config = dict(
    activation='swiglu',
    rope_fraction=1.0,
    attn_scale=0.125,
    init_std_o=0.00369,
    optimizer='adamw',
    batch_tokens=[65536, 131072],
    train_tokens=1799000000,
)
MLP neurons of a small language model. Each row is named by its layer, matrix (gate and up: input weights; down: output weights) and neuron, and shows model dimensions 416-543. Each number is 128 + 24 x the weight over its row's rms, rounded and kept within 0 to 255. Numbers have three digits each. A neuron's up and down rows have the sign that makes its largest values positive.
After each neuron's rows, "raises" lists the tokens whose logits its output raises most directly, leaving later layers aside; "fires on" lists the tokens most often at its 100 highest values on Wikipedia text that the model never trained on. A number after a token or word is its count.

L6.gate766:175128087155115149099130071102158145086130126116107128159179122157131156123099158122124153156115108133159135149128134155120132144129133121135115119174164109122139098107132123139122113105138150124118162139130146121139110126122147169103201096090152108143141122138131206127119149133173116117093136129105147121170131146151101133095132106098154134143177155128146137134091105122130130109105
L6.up766:168145130108112154116110125102128163104124123099130151138180111160110151146100141168116142175144137101100150124127085121153123175143127138107147096180153138143161120110128103140108151108126140131123169145146071084144111092102132152117135142088121087178144095186130124172104141107154122114091131134113125099143141129162137177153168144098113080121138149124148170136095116126113074153115
L6.down766:154145127129119130114081138130098109100139087111102130159158145155127109125096106145148144183156179132151143142162073109120152113155150098104120115153107165124107115136123124113121110133154126138114130153106148125146092136117119106180160136116113121130116137100154126136154098104113158124137135158159158122115136157164163172136122125104101101096111138090161136163096126114109142150143
raises: "pi", "log", "o", "ps", "stage"
fires on: " back" 30, " out" 18, " up" 18, " Back" 10, " under" 7, "up" 4

L7.gate60:065156113116155109144113115063133100155118127125132155141069127117130094101133149075101105129126088145131114129139114115118096128113106120161105123133115081134127124155148161139123131115115109103134093136148139179126151124137165134120098117135084120102133104155120130112114148099137135107086125158146151129098104122128106132090117145063169152133138134105126095094127131123122154118124
L7.up60:149145098160101136142104143127144107172116145125134132173095135098162159103149161149155106143116107116184135149109169119146109116166128122102063145116136105120124115114100152155082100020123129110160123140087129116146149115117151149094121112110109141096135133150125127072110122156156163136113125119136136138109126114107105096114106089089081155151117113131144134151142153133140135119098
L7.down60:085174116135144102126121123116130136100086104127101147143109112109132106131133103098172129164130135174137147112140131142119142104110112128145107123139132104096124140143138121145095174161123099143150110136100101148127145131154130122134115125107096078152098115146143116131118123089111124120152135115126115150110163125150144123136106124119108158111116109154134111119141158122141099149116
raises: " as", " themselves", " itself", " himself", " under"
fires on: " known" 31, " such" 22, " well" 9, " to" 6

L2.gate593:181114137129089088127132109134110107153109147131126103139157100139135110111117141138109109157143121118160151119146127127143087156139147099122150122162133094124165162139102165127100135127072129105122138122129098113074143121145144110118097099145100172121138104107131083130165161089133131125148106137109171134144079106101134125177096117139132073162163132117191157131096148069127090167116
L2.up593:166124141147103118137111117131172112135162103152104078151140080131141108087127121158124151150109116115156172101099107129116119155122143082098151105120144119105143152129123126144086130136100138111140166128122099177090139129135155159153133093115104132127110145101156114116119176088151140158116116144098156120139121112131148097164079078134134129144152105126146120085142142041117070141173
L2.down593:157117123129175085129106130091131112140102154131152099130152090144137135102091129115154126125117133145107137125105109154145118164126112100144141100109161119159142181125138139133142157158125136144125128173128100114141107126124147125123127111106123161130127134114142119136132146081137114145141097115105120084161121128132139137145111094074118108128153133158146140109141096090149137150143
raises: ".", "V", "F", "reg", " imp"
fires on: " F" 31, " Ref" 15, "F" 14

L2.gate1162:126142098081116133133146098125134101107153129134163142121181167123122083144123103120121112128122096161096168112091163151139128087121115120123131119149141091108104125125121131140095149165128138166119101089133104102147116144117128114122157089111110113131162122091150101092109117091152117107162142132138141100111136110126117110138129118139131103130126120139179144084127137108124108136110
L2.up1162:155127086149126099124111111123151126130140103132149134148128131101123080105135090125120135119071135128131133114121148151153134074109128121124107106142124086128137130109099138151113120139150108130094119095109126082124137146105151138134123116113141095080128110113185167128102155093078081139120133161135117114111106109123142080136133093149151105148083102121142098093163096107095162114136
L2.down1162:140135118112163135120119118146149092123118161147097136144109062125103112110107153151102130121099114112138144110139129129126146138109164180122148166172079113119118133131130108129155110127110126106081122166146101134106125114115211148096129143102145109093100148132188130158155174164136131115077131094171141138143134156133139146143163126113128150124128181095175151173126143116078170127153
raises: " the", " that", " of", " all", " being"
fires on: " by" 22, " For" 17, " &" 12, " for" 9, " directed" 7, "for" 6

L6.gate35:114123120134099139162164153131137136139124146135081123119141121156123113126123163122127093108086171166132132088103112116073160107102096178093142088147187093068118116070112120118134108137155090157115124150125157097134101134129120116167107134101185135155137126147145168111147108122140123138144144122156143126104097125109136072107120123133119112191131156105123094143114134125129094150086
L6.up35:122108105099117127151147122187091152136115150172138135120121122138122141136106150090088126124119138133111115167120129160105153142164102115118074134120143108123127168115098131123150117135186126145111119134159124110144122130115130152131146116143079103111132175121111184102141110117190130123095120130115094161140092140146122134136108091138120115169143091109089123144171129143095163124138
L6.down35:124163127166112132159138098111134132155095126108114185107126172124135113125133148151134122115138134133147117095109117130095102105104112143136125119153174134162149135140100135123147107117161140091170105113101127115122145116132094113179124115114157150145138121091156156119086091146083104126143164173145098123081098146131121113134127115137131103123121129147106141148133194123164120186076
raises: "\n", " The", " Other", " It", " Their"
fires on: "." 76, ")." 9

L2.gate1460:112142160108122153123100121118156140115133128107128151149142127148137133156130094121136099121112129128134131097107103138141150135099172102139131150124143137143159150137134124131134075169147121133140144119122142136130152160145140130087137158115130116111125121121127147112128118130113168131083161113118101111130158102106104122150125153110128136106116147171108095124112142123171117173144
L2.up1460:130148117131096157108122101112109147188114100122164126108157069119154135156105105135134113145131068123120147107132104082107155172139125099147116136102124122141141133123178130091118157121136092097152134121136137100154177129162132164065162121093145107128126127139143106095117086139126139141088157128076105138108112139106136130159083117134087105071112080135180107135093149108134138148145
L2.down1460:138164122125099177131124152098068156115160154140118152157152144120114143103150115152126107132105134137068108089147145193121180129129086111115123139131119128114133155122109136167110120125101109105127078137167109167120132117122150137154162134150149154122123076135117137137118124156098116082104108130118103142150131157120148132136103124130164179109132132138093129110098138141163139113117
raises: "izing", "ized", "ize", "isation", "ly"
fires on: "t" 24, " General" 12, " character" 9, " material" 7, " civil" 5, " general" 5

L2.gate143:120150120105162147104109137150108112133115143097121114166131121118119108150125128125087126101146143161177144163100127139118123168157146115123119097150115098123075130171096084131085129136100155141106116124123152121139127113133114107139164126085104125157127168130117165128125155147153136100138133086091116154130140170142118118149139103098098136138138137134131127153110163131120148123122
L2.up143:127125116122164119120117105142070145115145080143095102131102100101147129139161096147108122101152145112161127096105173135090150102140110147152109145146121119130110146150152102110135167116092148139114121110100121087108154112151127191132117119080092128118163130126098147124129082146121138097081113118099138119138089131180098081136145133091121116124118118118138109096121152154140197135116
L2.down143:133146138124140157103108145125150164130076127095099122126099123112132127102124103116144099117145111145130111161123134146144136129132150121128150144131152112123156134124122108113086155118162194114113120122124135162152099130130197171103151121081139166178084115089156136120092121155141127148116139094143135166103128134156124141149156093173145137116151166137120160142153088125107111116112
raises: " being", " performing", " this", " taking", " the"
fires on: " of" 25, " after" 21, " to" 12, " from" 7, " by" 6, " After" 6

L7.gate704:195127119132143124123118096110126133140143066130090113141096124131165112088140142106150151108101139149133136156158114129138120108155130116130141134088154142148130110145101074125107168162112162146159145151088075137138140133127150162141126076138144115128111097136084116112153133133135115160123130158176167102158119119101096087137130105131122119161106169138114137083201165175085137129124
L7.up704:185147174140120103124135120076161144152136120149126099150116127157140128119142140076139126161077130143137153211136129117129138133200114138114139148133146127136116125101121111097123125198105179164184133108133125093117108129164133156203163115147102132161101152136112135144169160146143116136124135197116138124139142109142150093150111088166124141145136130150114157130165146193109141120119
L7.down704:125127088157129112125150110103142170132145116137079143144146128116111142124128127138151137125103144148089131105139094130190131101145127127154148138166154116160064146112135093125122161154095152135148123164115157118125121068145141164125132130125144149152135129090097129133089103111163133152115162154125125148151107125135089081155110137125126078138087141143155148095180143127131123140139
raises: "s", "ity", "sville", "(", "es"
fires on: "'" 98

L7.gate162:171180108148103155115135096125112118131107076142098128135141105117168132110108111137088125181144111164122095169126106161128146122104080097186140097124103086166126112143138132140131140164123137121148123138120115172131090154123125110114123122143117098091135119150133152082122140104166143120124112124093147080186139164108182126169133116143132172085148129124105105130106137194183125139127
L7.up162:194150102107140138092090123149161157146109126145159136167133112132122138097109138104108153142129110117140120136079142120102129152157127120158114126119132110161142132105113147117099171159112113100183132138128099102105123100141146149129113113103098131116075196095137138089111115100127128134096125174120133130089137115129141138094114125084149142133118205138116142151100156159135144095140
L7.down162:153153148189141154105105117133134090129115150145073142134115138129121105154123139136111147149133107178137134154123112141138095153153139116121139104107137178162106116144110172125144154162109116079164127142088160155122154133120120107118095147133143125155150116142118162144103149140080123184132086131091102112135149104145124139125133118116121123109113155137130175145118177134122114106125
raises: " way", "ide", " form", " manner", "ial"
fires on: " based" 17, " such" 12, " similar" 9, " intended" 5, " directed" 4, " designed" 4

L7.gate1288:105129107174096122158127127140132149126131082118111127142084116150157137146156125147086127075117166113197154118125132131144157131113114110129131149088108112121127166144147130135147130115113159120095114119102109134182134136106143152112143110111149124134135126140143117134157159153121122084146138137144170106140152136147134155115139122123116134102112167137126146101169129117126135109074
L7.up1288:111106135142089162148133162133124130158115113142123115120109121121142163156119134113129117097120136149139120118123143090100156128162098193126144133140118144089140127146112175141148130077167139118116124109092128115150127152099112135144085110129129122144143121148100160137112127113133117067162135123143161154105123139157121104159116167120100154151145164086098148127094165124096112150084
L7.down1288:087129117136152130103111090150120106106152100100138071115130129088118174121114151159096152108127095074121153139136115138159112118145166122148087150073149122105140117096151115127126144130126106156145150090155107151090107085144150140149111139172154188117147118125137113136169107148093142132137094104097108112156114144148079123121115162124117172126116147139123099104107113131104179122167
raises: " more", " others", " finally", " even", " many"
fires on: "." 45, " and" 45

L2.gate1285:095149140109182155181128179156113097181122098143157094152113114138134145136099152166132087073142146148148119120079157066111135155112125099098130117092137134126125202125139112148140113147150128102108127141158088144141134089152097134087123109103103111127140131142146153172140132120139115157088126143121120151134105139150119074171106096148152101141173152141128126139143148076134158119133
L2.up1285:163097124105131165140133134161140076133129114156147122165134142106141147136141141105152129137117184143114122131098123069131106129107139160080114148099120154156133163133110114081130087147108126105130116129128104112150124174170099128132105114097132110104165109181148169127174139135143125201121097160132112140185119143140172066134157140129144124132137225118144140110098133107105120145147
L2.down1285:149123112134071144143143157121106123125096096111114125135139105125175118124145181159120104136108140156113122109126142100110109141125135166121154140116180117110160151143129130093134131124161138120164132115103118120140146130156077125147083131127083127108088157083135100073138104116174143149158139127158119108133151126095156085114111141135093112089132121118132093126136155147128118138134
raises: "\n", "==", " Another", " This", " Additionally"
fires on: "." 90

L7.gate1015:089139102121095143116123143117124093148164105108160148124116157112133150162119138122083123112131190144113144151124096113137136177104145161134130136169145124163128098105118175099114111114177134133112165117153108141113102128147123133117125128153141137091152152170117092108140157124159119166065147110132152137148140130155155116105128120109128142134112163142107084149172158180117150125119
L7.up1015:137150091122133113191146124120128114114125126117149167075095127126136144179157122098077094120113172147093129148155103134140157138096098117134135096143152130143115108104128157095100158109147114142152139125127113130119093123168104129119139171159166128134132195089120112125151133104135099151076163132101148164123142108154126123138114134138112142144117189128107112189129144146153152116106
L7.down1015:134137106138113107145150111143089118141136124139095142128109120132122148135138138149107135130123154204109123140130101101088132084113104132138116127125138128130148159125147142157116127113124118167148110109131112113154123098162126092110085169124128128128112108118127115113135136150173149168120157105125147122097101162119116093134111156102092142118113092121132109179125146178111105148092
raises: " The", "\n", " It", " According", " This"
fires on: "," 18, ")" 17, "." 13, " (" 5, "'" 4, "\"" 4

L7.gate1748:186127123152134067099136132130148122111149082110087085132105125099135118145121119111117126146107145163124150134125088101166138133159111115110108154109150135170141153144153116143140135143145134136141137168124116109115152125118100152169105143124164108163156145092086151104067123167126096145096119133110087096137114121091118089114119129136074073101123153168141107099134194161145146116141
L7.up1748:164168110146130089151125146149136045120106088139090109157112135141100103174115110133133126092073091127085191149088127139128141104115153116124158117128154100162140107098100131113158157134149115104142169174133139130082112120134158143130109156115146101088134148115136105100151123153101110151116162090070088150154133104123126139099115134135087092088143143143148097114139149146178127128126
L7.down1748:150140121159143084121105111083129109105118094092100161144092175169148162142117090127138145105128149086065108110118114150154078088129149110141159128125135123162082143123125092085120126127097113149141113142169134136152119108124117145135127127092154111152119113122159089130063124107115110168082138163175142139123091115084117070135109110133105097144075137141121094086118128153104113117129
raises: "s", "sville", "sia", "sion", "st"
fires on: "'" 93

L6.gate1229:140118113083095108149130138099120079180153148120072169160112114065128144122119115103131103117182120167144102051105106133121111146142138133122171111104170150111149149143106141135126072136091163068155105155148131083152109126101135128127079108105153150132133116112144141102093179141139134108133117110114103115108108101140082128158173155121137153151143145155141143123133158142151080117125
L6.up1229:114120149121136122156126131110143084153181125122138149161197100149132114116145175103171114111158088123127174137099151121087127105141137092136123124095131132104144139104121161158132088122142116074114071188111151077111096151104141097139089138101100194118141093114133142127154153118113134096149120125145143144125128135132119140170142167128109156150142158153166124122115142121146129102104
L6.down1229:115140130100140136111139122144142131187154123117132129110158115120143146132122172139106085126120140154130145107122109157088126159122147092109122124095113114168152153126140169138124131148118159112132139169132098099117093130135121108124142141116119195137161108145146091135151107117100151111133133167147167146146145094118120135115127128127114130117102119135140161104131106112095095087123
raises: "-", "elo", "ordinat", "roll", "chin"
fires on: " Co" 35, " co" 27, "co" 7, " vice" 5

L2.gate751:143130121123107128128140150113137150123126148126153126143164180089095129134147159128164122146124101113119115149146120142173130127122129138130134139125133135075115138167145102135125092128170128115139136117133105107104156104100110147129135148145100126117148153156102132116162134136127132117106109135150149087107153158140154114113149108112149158087104131125157097158078110087149123136136
L2.up751:098140121206139133121156120101114098188142132139124101139098131156121136118130112090131098106170139132147149106105102083079144142160132136187126137157165143148102168112179147118149147134113094182128150153124094115152147077188145141105110117114141137117109123161117098122104185158142116139161108161179094091097188068148099158135170114153142125139158077126121155135127144138099179141147
L2.down751:130140115121160118136139098088143108095144111138138122105149111112132116108169132119168161173086116134068145123168146171161158092096128164153144128098126122099123122132160143144112133121162117157155116144125113108119126086073160131156114109118105174151144192188134170094110105113155111146107168133129116118105141119173136119155167162079109128146104165147087109092093159127106085125147
raises: "ties", "ial", "ities", "es", "ness"
fires on: " Lord" 16, " General" 15, "ibn" 6, " du" 6, " blood" 4, " general" 4

L7.gate1504:128143123100149147128095167160128098124145116094117114131124123090125099123115142112107084105104094101117170155136115101132158146180123091159164109114123142128144144130122148184131137149140103098126127137137111133107116105163135098129147114142152101122148162135113099123170129165158111126141129124110097112149122177152061117146086146102191105131073143138094140146130117150102081119131
L7.up1504:109113137124105093159141116144121118170103117116170120138135100141138108131118119124134173119114126133162140126107132096108144119115108125148144168119108122145118103133089088157131111115140147112119134194156128156114119139166103141151122117127114096148163102134133142104138144151119117132130124118107130108133131123065125111114069127092124144069121098137164136142101152112115109123109
L7.down1504:157132101125127169119146164130145109156119134142164135130131147129162104093134100161115119115136121089112106101173099103142102207138131117145091139132112110137105146109129128124150140128172079114141125125130128108133106095100107096114146181117088108133130160079113124145060135108150083169151139121134101120136105145184126131143113143111125122136093134141116131119098094137114108153120
raises: "ip", "eva", "illi", "att", "uit"
fires on: "s" 20, "S" 19, "d" 8, "ship" 5

L7.gate986:089145136144113129138131150120132133123123177103101108130130125122169104142133143093089105102087109137164129118158121141132186182085174149124133130071124136085127120096163050141104130141113136145113080116128141160142110129082128088120162121130157105120132171137130184124160102105153139106108099092110099132155139145128090123126153141113142120130106122116118127102123160143108117127136
L7.up986:122125121143151110139127134107116149119181146123120151114095093145139112110175130107162114150126149113123147129103096144089116144090174127139132187098106127111128104104148113154145155137087110164162136130122093070121127159156127098166108146123116103098087149125162137132165134088136133104090128139131144103157154135133087140109086124109123120132165132076103136160156154112129108111154
L7.down986:166129122140135094146114128097129128114135097103117176135111133137098180135174129128124115118115122107130157118140134179125161149083151129138120159118133083117162069126089147146106121141152129110130115076172095143179106172113141113122116169155142137102142140127167118111137098146153107159126145096115168125110129112121075106129091109129122112116152139131164076128149136102077153140091
raises: " successor", " site", " name", " basis", " starting"
fires on: " the" 71, "s" 10

L7.gate1804:169123137157098147124158126138072164116101128131098128122129096088106133136135110161091111117090138130117167160094128132105116118091129149139155134112127139128113109122109148166148115101148141123117141129125114099118149144142120162122115144125144129106137126171105158108114125123088112116143130175115148090142114117117092117150191113153123117135164159150112133106139148220163109111152
L7.up1804:148097133130110104125120142154117141125165118164142090112123100069161147150151119119118112095145156118134152153155100104145124118123130136146146139125191128139078155142096136113160119123095107160130150158107112123152136138113130094078118160140170136101085145100095119125123134158107130136118109101124118107178119170122098134102110130142148144097128120138121117110163114145131123136167
L7.down1804:101149143114108096121069155153160134124110116134152121127158108141107139137115108147091132139130124113117141127144125094125127097099160092105132103108170130103120147122138090088088152090156187141139119114098111150133110114091156142135109137092121134121162172125136150137138115113089133094119133123148120111097134121143096128130105117152101173112168173118143162127091127108092124124119
raises: " whom", " their", " which", " further", "ge"
fires on: " for" 13, " after" 13, " before" 9, "|---|" 8, " en" 5, " until" 4

L2.gate817:134111133153104125103137134144100117163121148111119158138117128138100186099134128129165112132127112143158158151142135130163133133119095146177128130127091141141149135173130148117120124128103133120127093081162135106107131127100135147110129111116137086130143043139104141130112133151170123145141129145131099115116173135132136109139098143107142110101100118107108149136144167116122113121124
L2.up817:144134152131127169110102131131136148135157114120125152120189148146115155143139120093080115142084110125113145098117142145140167144092126125125098145172135126149154154139089134089135148112129113118136156134165124059172115150173167149096143103133118111153111098091113110113100079116136123152119162075101113115121148113066113096090144135106167150099116139126160123133127127098100133129109
L2.down817:092119113080106137108094121102149165113099114128106086109148082120120171141129178105113151152102106082128115142145165149122130096120122132123160175195156138137150141129123123106163147095137121131136152131133100117148144105148155154113107114105134159152098116108130132137136097170129112101130162108098135098112125139094098136088145114084121152096080143127168141138121116109084136164151
raises: " other", " the", " others", " many", " several"
fires on: " to" 28, " and" 24, " not" 12, " than" 9, " of" 4

L7.gate218:119185144097136163108110110119131108151166137078134148087150150120106121119109118113136102137146125157166155111138156126149181163122110115122123116171129119136139093136185090126143147141117155130089158122120093105176117100090137146113102129084101132127164106132107138129181140127100137138084154112119105100128141100161141113072185164098179112133160167130081124108116151149103190132098
L7.up218:144162122151156140120121133172137137155129087086117146138117124147116112108129105103160122133115123117123132120135134153169172145068132148188138151112126115141132127194105127113142116131131123105107174096102112115172154162130136086113133118109104147118158098173133142134146152139142144155094138132107147101065122082173117124109161123128129149139181149124125134065125148128107083125090
L7.down218:131090132117165162126119151092139135155106135130106095106153126116159121081146131121167136163143155112134143121135156164156148110130163116173137132152112139146183124137116119131100111130170150100094111182118106134154133133151099121101157140141115117131150155131114117133107144178127147143126129128151113128093141149137121157128103156129133131122124159102112153110123131095154091142120
raises: " the", " those", " its", " his", " their"
fires on: "," 23, " and" 16, " not" 5, ")," 5, " to" 4, ";" 4

L2.gate359:109107169115094120154110149097126144081129100152128136141113124112133127113127134121130103146104114128097134167112145156135138151123137122132129117085156149112089174126112118139137146126116094171163144117139103112146126101152153145168087116117181125130155077128103108125103121121126131145134131134137120146131116119123177084158134134101106100125157152147152106153116142118099133123086
L2.up359:110105135135152145139181137107104130139103130119151113113135094142086100134140157138148150116099135146134122098113126133102122159129110106113139100145149135109092127085115110089091112127105121180149171108117139113094143112125171140159167103129132133117164119147120160144168135146120127108154116154131123134174065136124139128133107156051172115140130123104071093149151129114127155085145
L2.down359:123180121137104138133149160145121120150132155133159142130129082094097141103146111183088115091081135147118115107086168121109148155073158105115121133148119122105148151114143085144131115140126110132091116070124109102134134122143211128141131120102152135087124122126146122135151149125125119128127104128122122121126143143155149110157144107093102128127114118137135152067140174093129165119103
raises: " each", " the", " every", " them", " this"
fires on: " for" 38, " For" 17, " after" 13, "For" 9, "for" 5, " once" 5

L2.gate880:130146071125105147137095126155127150108105113154142098142100168093170112163118114113114138128128122135106167079116126145132169136138127152148116135143162115109164130152107099094135172146141086085115109175115144087132128143090082152088111123098098131118132178136106134093123119134169119143121124130119109128127130124156084137169105177105107119153122097178095150174079131108094156159143
L2.up880:154111114130126115118089123121153125130150121119111106120096142151150103168101089121151146140136123141142158102153088120178159092105141128109111140136140092128193140125152141121131148112163154130146107167116102096118068119123127105138080134110171127072173151160106073093153089170077148080135133113091133114087130166136093142122144129132087120123099127111107122126131113137131139171109
L2.down880:135138123137096160103128108132147149134147104143145140124082111143157146143123128135161176140133141117133143128117119141151134138124150131097145108120116125087162159129130147162149166165127129103139130108143128148112117133110203103109102102113163103113121127136099122127111122179106118130119133117161172117139165129160125126084133102094166161128131142137122147156107093124122093132119
raises: " the", " this", " those", " some", " these"
fires on: " to" 27, " under" 23, " by" 11, " Despite" 7

L7.gate715:095097137125119143063137118099172151114126081132139147153114157108109106125135111114128132132106146136156129103122143114114146154179122154108171137128100071145120128129120116141152127151065124121112209089147133095129119109158164169130127065140101109144131164143151134144132137158146171086127108133156132158117111104096128126105167088085159136085140120083131077124098137107123121137109
L7.up715:161121100119145113120103075080144110140057105152146156167100124099106151139097101106125095126122125132155145149118146124127176145095135126161087100061152126111146111132114138152100112128107135138145146160094147161107174118114181162121105140116107086128142142110108154127132165120103170149116112096102124124153110102111150112126118147120118114150141146106121164118182148124153130103133
L7.down715:114098127139128126115131079084142146138121100140107178125127134137125136075132116114128161114169116131140142079092164095171114099141142143129151120160109149106134115121143139121135140122128168092115175129108117126101134143159135151104109138153141119132142138138138135139177136129121107126099139102104153157113100146139124116117150075104136089129129114108069097138158091114163138121131
raises: " as", " than", " like", "tif", "As"
fires on: " well" 40, " such" 27, " served" 7, " known" 6

L7.gate135:112123107168135115130152171136136115151138164113153120115142154118150127128129147157156116144101100153114113125126123116159147149138151146122154165120132124153130171152108137128136105117067133126100156122132101140108089139153141143133124117083131128141155163144107137146161119148076130124154159117108147105139163144127170115124108105182131108117090174125104094093099144120127070145115
L7.up135:093075089135111126138150158114136106119106154089115137141121126098202105139137117124134117060096140131120080155108094088107101139128127153104125111122143138117134131126162132138094121163169148141143087113106115083101128153165108102127102124139142130106166129085163127094112111115121117130120135171101160129145120110156136114123126121115141117144146113085129136132133153147079084141139
L7.down135:179111103100100115127122133121147109143136117096139162131104129120133117145173076133145129115114139046100081100091099109150127129131180129138102125118160164171156128121099130106126162123115136103120161142115132134101134139118120173098147076090140151109111125136144174123144142143116120111155125162123118141166138114149169111109165146111144164090125182088097128112094187129130084127152
raises: "\n", "elius", " than", "jur", " (2002)"
fires on: " |" 66, " 2003" 5, "." 4

L2.gate876:113141146082163156131141171134158114080154119104145125169112132081127118157133143111123126137144129139133179149165108131152165119187137083150128140120144125171121119143109102122133128146094136118143159137095130138125170077089119107122129097102088100127102132104142175152121146088116143079128100078143162110140148119162137096124111124115157122106141161086101153171097121099183160116153
L2.up876:162153139109152160148158144130141115109165110099138145137085124082149136160115123137110146134125098112151165159131121167134131094128169115122139130091116127163118122118121129134097151129067111105146154119169135141130137102110159117143125129124113110142111168078146134105097160102121125081127132104142127138155185125161149130064098108113109116098114129126112155160103124133174135150117
L2.down876:115132092160134141123129161086141148117106112134134110126092121131138136106111111132086146099121106105094115119126145149164153081110079123114156094115133115116113154084138103151132136119145117141102112096134132170142111152127107160131112110145149172128104119119148089139125143123114133149099108129121157122082127115106129098138103090170114154152150084100120130129124120123152117115109
raises: " See", "See", " ever", " or", " "
fires on: "==" 68, " |" 31

L2.gate1390:111126154133106113092141132119167120108140169150115124119137137112109090174162099093109100098162149124129096105075092157161122108123165123141101140130148123115144120165122134099137114140045106104138111096108094089161146145107167131111130090116152130164150104140137141127111124120144070190145106097147097125117156103113155156147100131159117119081115152170138128113141135140170096150112
L2.up1390:122160143141114138095147159201173149134119160135102095120089165195095122101151116101087099108099144108113102143118061165140133122093094157144117150153122151128101138119119135105145124140102099097133147113133104153143124155098127147083125125141148111144076134125118084140074068097162125143134121124147130138075116126124163115126092156129096116127093156151142104144108132132127097138134
L2.down1390:142145099127105160120121108103176159105149156157109127121159112120134110147145144116097099123140141128106121113137173146129121100127133103147151121149139115091104103158115150115144121121139142118145106101103122123098136123163110069099119123111158140147124143092133127093113097108140165161130139102141080146112140118137152113134106135124128100101096088143111138125134091111132130137110
raises: "|", "e", "el", "ey", "ter"
fires on: " |" 68, " †" 8, "let" 4

L7.gate318:157105148103134125108118107106107120127136118160126149126082153130080151154098120133129116152108116166137131089110109128125115092146111150110132116145111126111080143128115137099118159116151126111111140109112117125114112129059107146144118137087114109096150177129131148131081113145123109150114109100117117152138178153118177126112105127109099124130120135128102130114115129136126119140120
L7.up318:105126137167137131118143176170176139148116150162148154135165105082105078133107145122146081158174094128132140071173114093147131146131135145102094176098096116118143093108160082132155100073122145102107134110098152143135131101114109147155126147133137134117142138082134138120093112106132113141081106097104094140131121115151139134158115134164142156105110126132125131094122124165132142133174
L7.down318:105100153090109118130092138092127145124123124141092140099125118105098125149097137169162145079095098115119130135120121142135096085106117131090095098136103137137125126125104109114093151098142084078116100085128141138152170082158130157140116112080085159135116137196103120128072138139156176136122110139096116147130141128164119126138147100114121146118131153164157123131098183159153121134084
raises: " the", " each", " there", " it", " these"
fires on: " that" 45, " However" 6, " as" 5, " addition" 5